Weights of a small GPT-style language model, trained from scratch on English Wikipedia.
Architecture: RMSNorm before each block, no biases in attention or MLP, normalized queries and keys, capped logits.
MLP neurons of a small language model. Each row is named by its layer, matrix (up: input weights) and neuron, and shows model dimensions 474-569. Each number is 128 + 24 x the weight over its row's rms, rounded and kept within 0 to 255.
A block is one neuron, or neurons of one layer that tend to fire together. After each block is what it responds to, as a language model described it from the Wikipedia text at the highest values.

L4.up1552 [101 157 155  68 119 166 134 129 125 136  84 110 139 111 107 109 149 142  88 143 103 133 114 114 145  97 137 174 112 119  64 114  96 100  96 163  76 161 156 117 170 102 155 182 155 153 141 101 141 150 168  96 140 127 126 109 108 123 139 115 113 111 111 164 109 130 116 146 147 149 157 139 111 121 133 128 120 131 119 128 167 134 105 143 111 176 154 116  88  86 122  68 150 105  98 136]
Day number in dates

L2.up173 [100 113 139 128 128 129 119  92 102  60 111 140  98 152 144  62 123 139 126 134 130 161 152 133 121 126 124 150  89 124 104 137 141 148 104  68 138 120 125 139 124 124 119 162 109 104  83 149 160 179 139 162 136 121 130 170 172 121 141 155 141 144  96 106 169  99 146  87 113 137 112 131 109 161  97 124 124 141 127 161 157 116  82 140  88 150 122 125 142 103 134 147 124 116 132 106]
L2.up493 [150 117 117 156 150 115 155 137 103  93  89 138 118 145 118 121 107  96 107 122 110 172 107 149 159 133 100 142 123 138 161 163 142 114 113 146 119 132 119 144 173 131 186  96 122 140 112 133 119 101 103 145  88 141 144 113 102 147  96 108 115 109 139 130 117 141 156 126 140 126 159  90  94 117 132 128 142  98 107 117 109 117 126 161 102 140 148  93 101  63 123 161 163 102 128 142]
L2.up606 [142 147 117  96  96 115 136 107 116 150 140 143 126 153 103 146 110 164 110 143 153 129 129 105 114 140 196  89 164 127 135 126 136 142 138 102 143  85 122 185 135 163  99 170 124 120 131 137 173 131 137 127 129 142 145 123 107 155 138 141 122 134 131 117 111 110  94 134 142 144 118 111 134 146 110 124 118 153 138 128  81 148 127 134 102 134 124 107 119 121 110 125 123 139  69 166]
L2.up869 [108 128 124 147 115 192 114 127  92 151 136  95 104 138 130 147 127 115 100 139  90 126 130  94 164  79 139 120 142 130 118 123 128 106 130 117 159 167 113 125 108 140 138 130 121 105 113 166 135 126 165 107  95 130 158 128 115 144 135 151 124 111 127 165 147 135 117 153 122 142 138 150 120  83 102 152 137  94 130 136 138 145 140 122 121 138 137 123 167  95 133 150 145 104 122 153]
Article after preposition

L2.up52 [136 107 142 111  96 140 108 140 127 123  98 124 153 158 127 137 116 164 127 133 102 121  93 125 140 172 135 135 109  94 110 133 122 156 134 145 123 107 127 144 105 145 146  78 121 132 136 149 130 106 140 131 101 178 159 141  64 168  78 131  76 114 109  97 147 123 130 121 129 122 100 146 111 139 144 101 104 127 168 103 129 129  86  84 138 142 182 158 145 130 139 124  82 138 168 156]
L2.up677 [113 155 127 112 141 120 195 149 131  91 106 136 120 173 100 128 135 150 140 142  95 130 153 132 104 120 122 119  75 113 115 127 161 143  81  94 143  74 169 138 156  71 145 158 142 106 111 146  98 150 112 125 125 111 148 144 117 133 128 131  99 109 133 115 132  92 121 149 110 102 111 112 140 126 142 107  97 110 142  82 125 124 141 141 170 112 102 148 140 105 134 158 164 122 131 118]
L2.up683 [163 102 129 119 137 115 149 169 120 158 143 113 103 156 125 131 130 105 134 128 117 113 115  92 129 165 129 100 131 152 184 147 142 123  90 143 107 104 119 146 187 125 117 119  85 161 157 159  87  96 142 153 136 159 103  86 107 125 153  86  91 120 117 153 124 119 114 109 178 137 153 155 162 134 134 108  92 126 176 130 170 129 153 159 111 102 141 124 158 104 112 126 121 107 113 206]
L2.up845 [105 129 101 106 138 161 128 138 104 147 135 116 152 127 100  92 126 106 166 149 172  88 128 122 113 158 136  99 112 137 124  72 183 100 117  95 125 109 125 104 144 129 128 141 145 179 106 126 119 105  82 147  79 179 158 122 113 119 108 105 136  79 104  77 145 110 137 157 141 124 159 146 132 152 115 145 122 136 133 132 134 140 142 121 136 148 176 141 107 164 165 124 125 159 135 144]
Pre-year position

L3.up78 [154 130 130 113 120 121 128 114  93 137 128 111 137 131 134 111 165 144 129 139 139 112 144 112 130 115 116 129 115 132  90 175 109  93 162 159 150 113 119  96 110 120 119 157 164 125 120 127 126 108 109 178  93 136 121 126 145 106 123 162 158  89 113 153 167 126 111 157 158 104 124 127 117 150 130 139 113  95 138 106 128  75 111 135 103 156 133 133  95 119 126 177 189 103 140  97]
L3.up101 [139 131 133 110  90 123  90  85 132 124 143  84 151 141 121 113 125  84 168 121 105 139  88 128 119 114 102 130 118 137 120 156 123 105 121 154 122 122 136 105 162  95 144 118 109 133 160 106 159 136 100 112 100 158 138 128 117  94 182 101 127 120 139 117 162 123 119 130 138 105 142 122 141 164 145 139 115  73 123 115 123  92 122  99 109 138 146 110 109 119 126 173 139 131 119 130]
L3.up150 [140  90 138 134 140 145 105 122 131 147 139 114  74 156  88 140 151 135 157 116 157 117 152 106 145 164 130 141  75 120  71 148 123 127 113  99 117 139 149 155 103  99 154 134 132 105 106 163  95 119 136 164 136 125  99 145 114 118 167  88 177 148 102 105 140  76 123 142 161 104 163 133 127 120 129 109 168 159 122 123 105 157 130 163 131 172 103 155 163 128 120 137 133 118 112 133]
L3.up231 [106 177 141 135 127 137 133 149 126 153  98 152 195 142  51 121 155  98 109 122 129 130 118 122 117  91 118 111  97 139  86 101 106 134 131 103 120 133 107  89 171 134 127  92 141 116 115 155 127 127 115 145 131 105 151 139 145 128 130 156 117 118 127 133  93 104 114 149  98 149 146 157 122 119 177 111 119  96 130 151 128 146 115 141 101 147 141 138 153 167 110 110 131 126 154 110]
L3.up480 [109 144 129 124 115 115 151 132 111 120 105 127 153 153 153 153 145 132 139 164 136 127 119 138 133 132  96 158 153  97 139 134 139 143 131 143 106 158 142 172 102 139  87 156  91 164 132 152 150 139 149 155 163  94 117 150 135 131 104 107 160 107 115 109 166 116  97 150 116 127 153 131 124 167  99 124 143 146 169  82 141 135 117  82 112 108 152 124 159 105 148 124 145 118 130  80]
L3.up755 [138 114 150  90  96 108 131 127 119  65 113 139 161 119 128 171 114 146  96 141 109 119 122 119 123 107 149 135 176 139 124 147 173 122 102  90 140 152 110 152 158 107 128 119  97 122 139 120 116 151 113 178 114 171 116 117 123  99 101 140 150 122 141 114 171 138 120 140 121 122 165 122 134 125  97 110 145 131 151 142 139 124 182 156 130 134 157 154 131 119 113 169  95 120 126 114]
L3.up757 [153 116 104 108 161 152 128 135 126  81 103 123 143 145 152 170 109 100 127  91 114 158 124 170 113 146 161 110 130 109 132 127 130 128 156 142 130 151 125 142 125  98  96 126 166 139 110 109 101 106 142 106 114 173 141 106  67 122 118 125  98 145 124 152 181  86 132 112  94 113 171 143 126 115  81 158 112 147 110  96 133 157 108 137  95 118 140 158  91 107 127  81 112 197 145 113]
L3.up800 [138  83 159 126 131 160 156 141 121 172  92  98 158 150  90 174  92  88 119 137 101 136 113 174 143 123 139 134 122 145 156 144 125 109 142 133 145 152 159 120 137  90 138 152 147 137 137 154 140 171 123 175 135 110  81 126  96 104 132 151 120 100 125 151 126 118 105 134 107 144 146  87 103 117 136 111  62 131  89 104 133 156 146 111 120 135 144 103 112 118 116 141  88 124 120 166]
L3.up1456 [140 135 157 127 135 100 187 117 126  91 115  83 115 143 154 174 103 117 147 133  89 140 133 150 109 122 155 122  94  72 156 109 146 120  88 148 134 111 151  81 149 118  97 129 144  97 107 127  89 138 137 122  86 172 118 119 177 163 103 138 110 125 152 143 120 136  85 131 124 109 129 105 101 123 141 106 115 106 120 175 127 143 128 139 107 109 125 150  88 114 145 125 117 153 165 148]
L3.up1773 [134 171 158  87 162  98 132 141 115 142 136 108 127 102 146 162 116 148 189 135 129 113 127 116 139 114 143  99 135 135  87 131 111 106 141 125 106 108 129 109 157 155 145 132 172 143 139 142 101 103 118 134 158 176 123 140 102 128 117 116 150 118  93 118 129 132 132 121 117 121 113 156 129 144 133 157 115 111 166 141 117 154 135 171 137 169 139 104 111 126 160 144 138 126 164 135]
L3.up1986 [127 125 109 133 164 128 102 138 125 100 123 105 151  85 142 110 143 120 132 132 134 141 136 142 133 131 134 107 128 106 136 157  83 125 158 183  98 117 192 125 109 122 119 138 121 111 168 135 122 134 148 163 107 100 137 112 148 150 138  89 105 143 116 118 100 153 140 119 149 184 184 136 157  98 111 137 124 141 101 132 122 125 114 118  89 134 160 166 133 161  97 162 126 165 123 170]
L3.up2194 [ 92 132 175 138 145 134 143 128 112 113 142 104 157 101 109 154  92  78 181 115 145 158 133 152 118  87  85  68 136 130 109 111  83 124 151 114 114 148 153 132 161 174 101 162 131 152 162 129 183 138  88 194  89 131 111 130 153 121 134 121 111 149 112 104 118 103 146 101 129 181  77 124 151 142 133 123 148 178 166 105 176 135 126 124 122 142 131  78  99 110 109 150 133  86 149 139]
L3.up2201 [140 113 128 166  96 112 127 131 162 136 186 155 110 127 111  98 119 144 114 101 129 126 169  70 148 106 175 154 146 152 170 117 161 113 146 150 149 148 159 137 135 140 135 119 101 107 134 165 126 149 107 177  80 152 118 114 153 143 129 118 139 123  79 149 164 138 147 112 105 144 146 106 153  99 122 166 138 128 145 143 135 147 114 164 138 116 135 123 122 153 136 148 170 146 117  71]
L3.up2255 [ 93 134 119 134 135 122 131  86 106 133 141 123 142 139 110 132 143 117  94 132 123 122 160 106 160 135 134  99  87 139  85 142 120 102 136 147 143 113  97 152 139 115 143 110  92 128 139 132 136 131 139 129 107 138 149 112 146 118  91 125 129 145 163 180 122 144 186 101 138 100 137 113 106  54 149 158 129  87 121 113 110 152 108 147 132 150 115  94 128 112 159 107 143 110 171 139]
L3.up2382 [ 69 147 175 105 153 132 149 167 146 105 107 151 142 108 135 148 108  91 157 156 126 113 134  89 125 115 109 148 160 139 156 113 125  98 142 132  81 128 121 138 126 162 132 168 154 124 116 144 164 122 127 117 113 119 135 141 134 118 131 116 128 100 123 135 124 121  88 142  91 132 173 132 104 135 108 112 160 123 140 156 158  97 120 128 113 188 161 126 113 124 141 116 117 126  70 129]
L3.up2474 [109 143 139  86 114 103 130 146 126 124 134 100 146 134 115 164 135 128 130 122 122 112 157 134 167 113 147 133 135 104 132 138 143  70 139 126 130 171 159  83 126 101 112 141 149 139 119 140 141 117 142 165 104 117 156 161 156 124 113 151 162  77 107 118 154 155 145 136 131 136 139  92 111 154 138 107  81 127 148 114 175  98 138 128 113 136  75  95 106 155 153 117 177 108 172 145]
Date comma before year

L2.up536 [140 119 133  85 118  98 137  77 121 178 123 133 107 155 136 137 145 101 161 133 137 150 137 130 145 170 136 123 174  70 143 126 158 104 101 133 124 146 135  92  87 108  85 120 127 101  83 148 178 127  94 140 149 134 165  69 121 144 130 179 119 108 143 159 113 133 175 148 125 143 131 150 129  93 124 130 139 116 164 132  71 155 147 131  85 117 122 121 131 156 126 123 113 126 122 147]
L2.up1522 [106  95 148 126 108 121 127  72 107 134 134 109  88 132 145 172 127 129 134 111 141 174 115 134 109 152 171 133 171 153 145 114 180  75 111 154 129 101 130  44 109 117 113 123 138 107  99 161 139 105 170 147  59 154 202 118 169 142  90  84 144 126  99 147 131 138 109  71  95 137 122 109 140 139 139 126 159 109 143 145 143 127 123 128  71 159 132 139 152 159  88 136 133 161 136 154]
L2.up1916 [111 116 102 182 101 153 130  87 100 124 145 153 104  96 122 151 134 131 148  87 104 154 166 121 154 160 116 120  96 138 109 137 126  79  99 177 178 136 124 107  93 119 126 120 139 102 101 154 114 131 144 155 173 120 161 121 104 138 109  78 140 154 166 117 132 113 117 111  87 109 115  97 117 160  98 142 177 104 132 149 137 148 133 134 109 151  71 118 143 118 159 118 116 146  63 151]
L2.up2464 [145  80 144 126 129 134 136 136 152 121 135 130 121 138 140 117 124 106  98  78  97 129 156 114 122 128 109 135 114 141 156  93 142 102 102 120  71  97 126 142 140 136 105  75 172 125 122 133  82 112 168 105  86 103 138 107 120 122 129 100 113 128 116 135 131 151 157  96 113 134 149 136 104 105 157 151 151 108 120 103 136 109 107 111 112 114 138 133 159 109 105 148 158 115 101 125]
Quantity-onset tokens

L3.up395 [128  97 124 152  99 204 130 105 106 135 153 136 115 139 157 179 125 119 139 100 113 159 117 105 137 106 115 149 124 128 149  92 103 140 111 112 125 159 134 129 132 150 156 154 132 150 104  81 178 121 102 166 146 129 148 143 108 128 121 124 104 157 163 131 154 158 154  98  63 168  91 134 133 110 124 120 120 121 123 157 113 116 117 137 129 140 150 148 123  90  97 130 142 132 147 146]
L3.up438 [134 100 133  99 117 140 107 129  87 119 106 157 143 129  88  90 159 136  96 151 151 122 108  72 116 128 110  94 123 107 123 126 101 126 119 156 114  74 172 110 114 133 116 148 122 110 128 166 119 116 138 137 122 117 129  86  97 155 106 150 127 112 137 114 133 142  99 148 106  99 126 166 118 117 145 123 138 142  86 134 112 136 158 101 169 138 200 115 114 125 148  89 160 137 151 140]
L3.up689 [135 114 112 168 123 116 184 108  87 146 122 144 164 119 159 129 100 115 118 130 151 152  66  62 127  74 119 133 151 129 149  91 146  82 152 104 149 148  97 135 172 105 158 123 138 114 113 110 144 111 141 140  85 157 124 151 137 140 104  82 133 115 126 150 138 167 145 132  78 156 135 117  94 118 112 160 145 135 105 143 122 151 120 151 129 133 120 155 123  76  68 139 157 134  89 111]
L3.up1128 [112 125  92 140 141 143 150 100 135 146 128 108 140 155 126 144 130 159 104 181 109 143 186 128 133 135 142  90 111 172 131 136 107 162 124 126 113 140 148 134 138 131 121 142 141 118 114 176 136 149 148 162 160 142  75 133 111 100 118 112 131 129 131 147 163 132 133 135 165 158 148 115 116 115 155 105 133 117 126 101 164 129 162 150 111  97 107 128 161 123  88 128 154  99 163 124]
L3.up1220 [114 146 110 150 156 157 135 111 119 109 139 125 126 151 103 168 175 152 139 153 161 136 147 127 102 167 124 153  85 143  84  84 175 153 136 152 114 156 148 133 122  97 135 142 157 119 130 102 154 163 107 154 137 141 162 117 147 166 122 130 139 102 110 124 137 129 144 140 107 199 134 147 112 129 100  76 121 146 101 158 145 123 143 149 120 142 151 164 156 157 118 176 112  97 112  93]
L3.up1358 [116 115 136 132 116 162 149 155 139 142 128 136 111 157 135 161 112 149 129 163  95 134 170 146  98  95 142 116 154 100  84 147  81 117 111 142 118 104 109 137 106 126 139 130 144 137 126 140 134 147 120 117  93 124 146 128 105 149 107 106  93  97 133  76 102 155 159 118 106 169 144 105  81  97 145 114 103 108 153 109 115  85 111 130 102 128 132 106 129 125 148  99 107 133 124 159]
L3.up1415 [141  67 102 112 153 137 134 152 124 133  89 100 176 117 101 146 125 113 124 126 111 114 128 110 121 128 138 118 172 167 154 105 163 109  99 140 173 132 125 126 127 116 139 107 154 117 131 154 195 126  89  94 147 140 156 122 145 137 120 161 139 109 130  83 119 130 149 150  82 166 128 128  87 176  93 126 103 105 157 145 143 143 108 133 143 136 156 107  98  82 177 108 174 146 164  85]
L3.up1431 [150 162 138 129  64 113 125 124 108 132 106 146 101 171 137 122 105  89 122 131 158 135 173 122 139 170 150 143 115  91 119 146 152 131 118  64 130 137 123 114 145  63 134  96 143 164 173  81 159 100 136 129 120 123 114 124 111 149 114  97 123 165 127 117  99 129 142 130  80 168 133 168 113  69 139 125 112 146 165 117 145 176 110 129  88 146 102 156 110 133 121 133 108 129 143 119]
L3.up1491 [148 123  69 146 122 164 157 139 125 144  98 144 149 144 145 100 125 102 117 181 173 174  76 100 134 144 101 114 109 143 142 141 129 140 124 131 128 147 111 136 136 132 120  95 145 147 146 100 131 132 124 124 101 113 152 128  89 144 103 114  70 126 191 144 170 164 135 129 101 144 115 137 144 143 139 178 139 137 163 139 123 102 149  99 132 112  95 154 130  87 113 110 151 110 125 129]
L3.up1541 [173 128 140 121 132 142 113 130 128 121 134 134  96 137 142 183 119 139 161 137 149 112 134 121  96  52 129 177 108  99 109 102 143 125 103 127 106 111 134 152 123 134 105 149 149 159  84 113 114 103 115 166 158 113  83 142 134 151 106 147 134 137 154 111 133 175 147 125 126 116 136 137 102 116 101 118 160 113  99 118 129 112  98 125 124 114 161 117 146 135 123 121 113 148 133 107]
L3.up1627 [ 85 132 136 162 138 129 129 137  83 162 135 115 177 145  79 129  73  96 158 133  95 144 121 156 149 131 155 136 129  78 112 137 176 139 161 119  99  91 114 182 127 147  98 175 128 143 165 129 147 129 157 151 146  97 106 126 114  74 148  91 132  97 186 150 127 123 101 121 122 149 148 116 153 140 101 150  94 122 146 124 156  95 179 120 133 113  94 120 102  76 122  94 121 118  94 141]
L3.up1725 [200 123 173 132 142 154 117 151 136  91 123  90  88 180 160 161 157 134 124 101 116 140 142 158 168 151 149 101 169 132  98 136  84 121 132 164 112 158 114 136 144 124 139 146 146 142 134  81 138  77 114 131 130 126 150 105 164 144  87 146 137 125  98 142 113 144 145 115 134 127 116 117 113 112 115 106 107 101 140 106 134 119 148 143  91 110 130 122  94 148 160 143 129 122 147 152]
L3.up1728 [155 137 124 140 150 131 104  91 103 124 106 180  83 135 143 100 102 137  83 117 135  95 113 101 149 143 129 132 171 141 124 137 159 161 125 124 103  96 189  92 126 145 123 133 167 122 135 155 108  91 121  87  94 129 147 145 113 123 117 111 160  68 118 142 125 110 136 158 100 133 124 135  94 125 124 119 143 140 154 114  99 137 118  95 147 142 117 139 190 133 100  97 154 147 134 155]
L3.up1788 [135 140 161 115 134 183 149 151 133 136 118 125  92 159 115 133 129 145 108 149 119 164 104 151 139 149 128 138 126  92 132 153 143 137 150 121  99 154 145 113 146 131  95 157 143 137 144 142 133 121 147 147 140 153 130 151 149 121 119 163 151 129  80 168  83 145 134 115  83 153 126  98 122 136 156 133 131 123 160 114 123 150 112 100 129 118 100 129 102 119 140 145 128 126 114 106]
L3.up1914 [141 133 111 171 152 151 137 132 145 134 152  96 130 130 150 187 141 156 132 140 139 120  98 133  90  94 114 124 103 116 149  84 105 105  80 124 162 186 133 123 138 162  89 141 133 107 135 110 145 118  99 121 103 118 150 139 147 132 152  94 124 127 128 148 103 147 122 108 183 129 154 115 157 167  95 107 101 120  97 136 116 133 128 159 143 120 133 118 173 121 139 153 101 133 125 153]
L3.up2133 [139 117 150 124 158 160 178 127  99 107  76 149 106 155  88 141 143  96  76 136  73 143 139 158 108 139  93 109 137 114 151 134  99 132 102 108  99 122 115 136 132 122 120 154 117 113 122 142 128 143 136  85  98  99 152 111  70 166 148 118 114 167 162 131 127 138 107 143 108  81 145 134 109 140 103 127 113 165 140 159 128 156 148 161 140 145 135 146 109 134 166 125 121 130 139 114]
Determiner after location preposition

L3.up110 [121 138 152 122  89 166 109 103  91 113 126 123 131 124 132 158 136 125 124  97 109 142 178 107 130 132 112 155  92 121 135 144 114 103 121 145 135 108 108 100 111 145 145 109 145 119 127  96 126  62 158 125  88 152 121 115 133 150 105  83 108 114 142 151 130 125 117 105 119 122 162 119 133 114 132 147 136 125 161 121 156 133 157 136 110  75 132 110 123 133 132 134 174 131 102 141]
L3.up196 [151 101 187 139 131 133 157 142 108 119 134  82 131  89 139  85 101 128 121 132 157 125 119 100 124 110 170 127 141 144 128 129 135 117 143 103 128  60 150 118 124 163 139 125  96 127 139 115 104  95 151 139 142 107 208 111  96 112 129 125 136 124 139 120  99 147 123 114 128 139 106 120 137 106 129 166 102 120 146  81 124 142 120 173  93 126 122 155 176 120 126 129 111 139 138 133]
L3.up590 [142 124 155 151 158 144 126 152 108 105  88 106 108 150  99 113 116 143 114 128 129 144 106 132 116 133 131 114 123 189 127 115 142 136 106 139 142  94 152 144  92 151 130  79 152 132  98 131 164 133  73 110 150 130 131 163 164 183 150 104 143 115 115 149 116  88 131 106 165 124 138 144 108  93 132 133 108 112 129  98 126 149 174 145 150 132 141 138 120 135 143 171 143 109 177 120]
L3.up1032 [148  96 127 117 146 118 183 100 120 116 107 116 108 140 139 161  79  62 138  94 159 121 155 125  91 133 126 114 159 111  89 103 141  87 140 154 139 123  89 138 130 119 115  99 141 114  89  97 109 144 133 107 120 150 107 180 129 146 127 107 119 153 116 126  86 109 159 111  91 147 128 113  88 166 122 129 137 133 111 141 151 106 134 122 141 142 130 148 114 159 144 149 141 117 121  90]
L3.up1227 [128 109  69 138 132 132 176 148 157 107 147 148  97 146 121 137 139 164 133  89 124 106 154 151 112 120 145 183 157 173 139 105 126 108 102 107 123 123 123 108 100 150 117 137 154 134 112 142 136  95 135 118 117 157 132  76 109 134 132 115 146 110  95 124 120 135 154 133  99 124 131 148 108 158 102 195 128 101  96  94 119 104 106 128 124 161 135 150  98 115 123 121 159  89 118 144]
L3.up1561 [122 148 160 138 135 151 167 125 134  97 134 138 100 136 148 141 106 114 132 149 110  92 173 101 133 120  96 159 148 144 112  98 155 120 159 154 155 132 116 107 136 142 140 134 158 143 144 127 102  99 117  91 145 140 137 131 147 130 124 126  78 100 108 170 105 121 154 125 141 111 122 149 140 173 105 145 115 140 122 153 112 181 136 174 116 141 159 129  82 112 154 135 152 147 132 120]
L3.up1930 [162 138 121 118  87 133 112  69 123 135 191 128 127 142 132 105 124 113 108 163 111 114 164 118  70 121 101 123 166 118  90 150 179  75 142 135 170 128  89 144  88 169 104 149 140 126  86 123 122 115 110 156 129 131 144 134 134 146 118 117 111 100 117 128 106 127 145 110 127 147 158 110  99 160 119 127 120 108 100 152  74 114 117 165 139 113 133 127  90 118 154 141 126 102 123 154]
L3.up1971 [137 120 121 119 101 119 131  99 125 124 143 152 164 110 136 103 127 108 112 112 108 137 145 106  81  67 107 128 134 144  92 127 150  74 142 101 167 120 114 110 110 152 139 148 139 125 116 121 114 149 167 143 108 184 133  90  70 124 117 138 150 173 119 117  85 104 113  98 144 143 115 122  91 106 157 103 124 175 145 137 121 104 102 131 128 128 124 110 140  87 107 119 117 172 148 121]
L3.up2003 [155 112 148 121 156 103  94  98 102 154 167 180 119 148 117 158 115 140 138 114 135 143 146 173 154 143 131 130 125 132 156 134 115 124  85 123 117 117 125  98 122 119 140 117 138 131  91 122 144 126 135 147 118 159 126 153 157 157  96 117 139 131 110 107 144 112 132 109 102 152 159 149 120 120 147 142 108  93 139 134 130 150 126 121 112 110 131 113  83 116 126 108 159 103 163 144]
L3.up2086 [134 105 152 133 148 147 154  85 119 131 148 139  86 121 157 113 158 139 143 131 125 156 102 132  88  87 113 115 125 161 138 131 141  97 176  69 117 167 106 124 113 141 137  86 134  82 100 132  83 122 170 107 125 108 130 143 150 151  85 153 171 123 117 150 118 151 127 147 104  96 145 146 157 134 100 114 138  78 155 132 146 147 125 163 143 107 104  74 115 178 107 172 162 132 139 126]
L3.up2094 [136 134 134 161  92 140  84 133 166 150 142 125 162  86 116 112 133 132  93 129 140 144 156 126 188 172 155 132 131 108 169 158 104 114 109 121 143 139 145 128  99 158 111 161 143 158  59 125 150 123 124 170 150  97 112 120 104 131 134  89 125 148 148 130 129 135 133 126 103 126 185 143 152 112 142 149 112 163  94  89 168 137 105 162 108  82 146 118 124 153 131 103 135 128 172 147]
L3.up2095 [140 114  99 154 117 154  97 126 157 146 136 137 131 186 161 126 131 153 122 165 151 129 155 170  96 135 124  92 108 111 130 151 126 159 100 149 119  96 107 131 116 139 127 130 149 116 141 124 112 122 139 147 103 157 124  93  91 126 105 124 125 128 171 143 170 123 114 100 118 130 140 172  84 132 130 139 128 127 154 136 154 130 123 146 122 160 141 133 155 117  89 120  89 120 131 110]
L3.up2375 [110 139 171 142 119 143 119  95 132 117 126 154 106 137 131 160 158 162 123 152 141 134 166 144 101 135 108 158 116 147 106 102 130 107 128 137 175 155  86 122 151 153 132 146 128  97 135 128 133 107 124  74 125 128  96 152 180 134 152 157 100 128  94 106 114  63 125 151 111 164 165 133 152 150 102 119 159  94 210 139 137 141  94 105 134 119 135 131 128 120 122 119 134 106 152 169]
L3.up2424 [123 163 166 160  96 122 155 113 102 107 137  78 130 103 180 155 146 168  91 153 159 182 131 102 115 131 143 128 160 144 154 121 143  97 139 105 104 126 127 148  50 131 107 111 114 108 146 130  90  94 142 139 134 119 121 125 135  83 108 143  93  62 158 119 115 145 109 138  99 159 123 131 139 103 142 121 126 124 144 184  80 107 129 117 122 118 121 117 139 124 121 112 134  89 131 125]
L3.up2466 [113 172 129 156 180 177 134 162 101 131 127 121 101 119 144 117 125 164 124 133 121 141 119 177 148 155 149 105 115 143  72 132 138 163 122 109 129 109  85 169 155 145 117 127 129  97 118 114 146 132 162 116  94 130 129 145 129 139 113 103 124 144 120 158 125 113 131 101 123 141  87 159  82 146 151 140  99 129 126  74 122 127 131 100 137 148 108 117 116  98 131 146 143  97  95 147]
L3.up2536 [106 137 135 104 132 136 131 107 132 122 166 119 114 158 108 147 108 148 115  84 102 110  93 129 148 113 134 115 133 119 155 149 143 149 103 120 152 118 107 174 142 137 130 120 166 118 145 126 124  91 125 107 108 151 118  90  94 185 167 113 158 106 146 137 123 127 131 144 124 135 143 168 148 127  91 110 112 107 128 134 115 156 142 131 169 152 115  95 189 162 130 106 158 102 127 167]
Quantity number digits

L4.up835 [ 97 123 193 126 131 203 121 145 103 134 154 132 126 144 105 111 121 137 125 152 152 174 133 134 158 134  91 118 102 147  96 139 145 118  99 144 151 126 137  88 128 141 131 122 128 111 118 153 132  89 113 107 131 167  98 148 127 129 134  57 129 115 133 154 152 159 132 155 104 110 139 109 105 126 154 164 176 139 159 124 143 129 109 127  78 132 103 170  96 151  92 117 138 175 111 117]
Digits in quantity numbers

L4.up1966 [ 98 134  92  89 102 100 138 114 147 104 108 131 105 124 141 153 118 142 118 129 121 161 133 120 101 111 149 106 122 133 132  66 107 111 101 121 157 159 114 148 173 141 136 150 127  88 156 112 164 118 129 142 171 137 118 121 100 135 127 107 113  92 135 140 123 141 118 148 123 122 142 100  91 136  91 148 145 150 130  81 133 119 149 147 130 117 106 120 101 148 106 103 182 168 138 123]
Determiner before named entity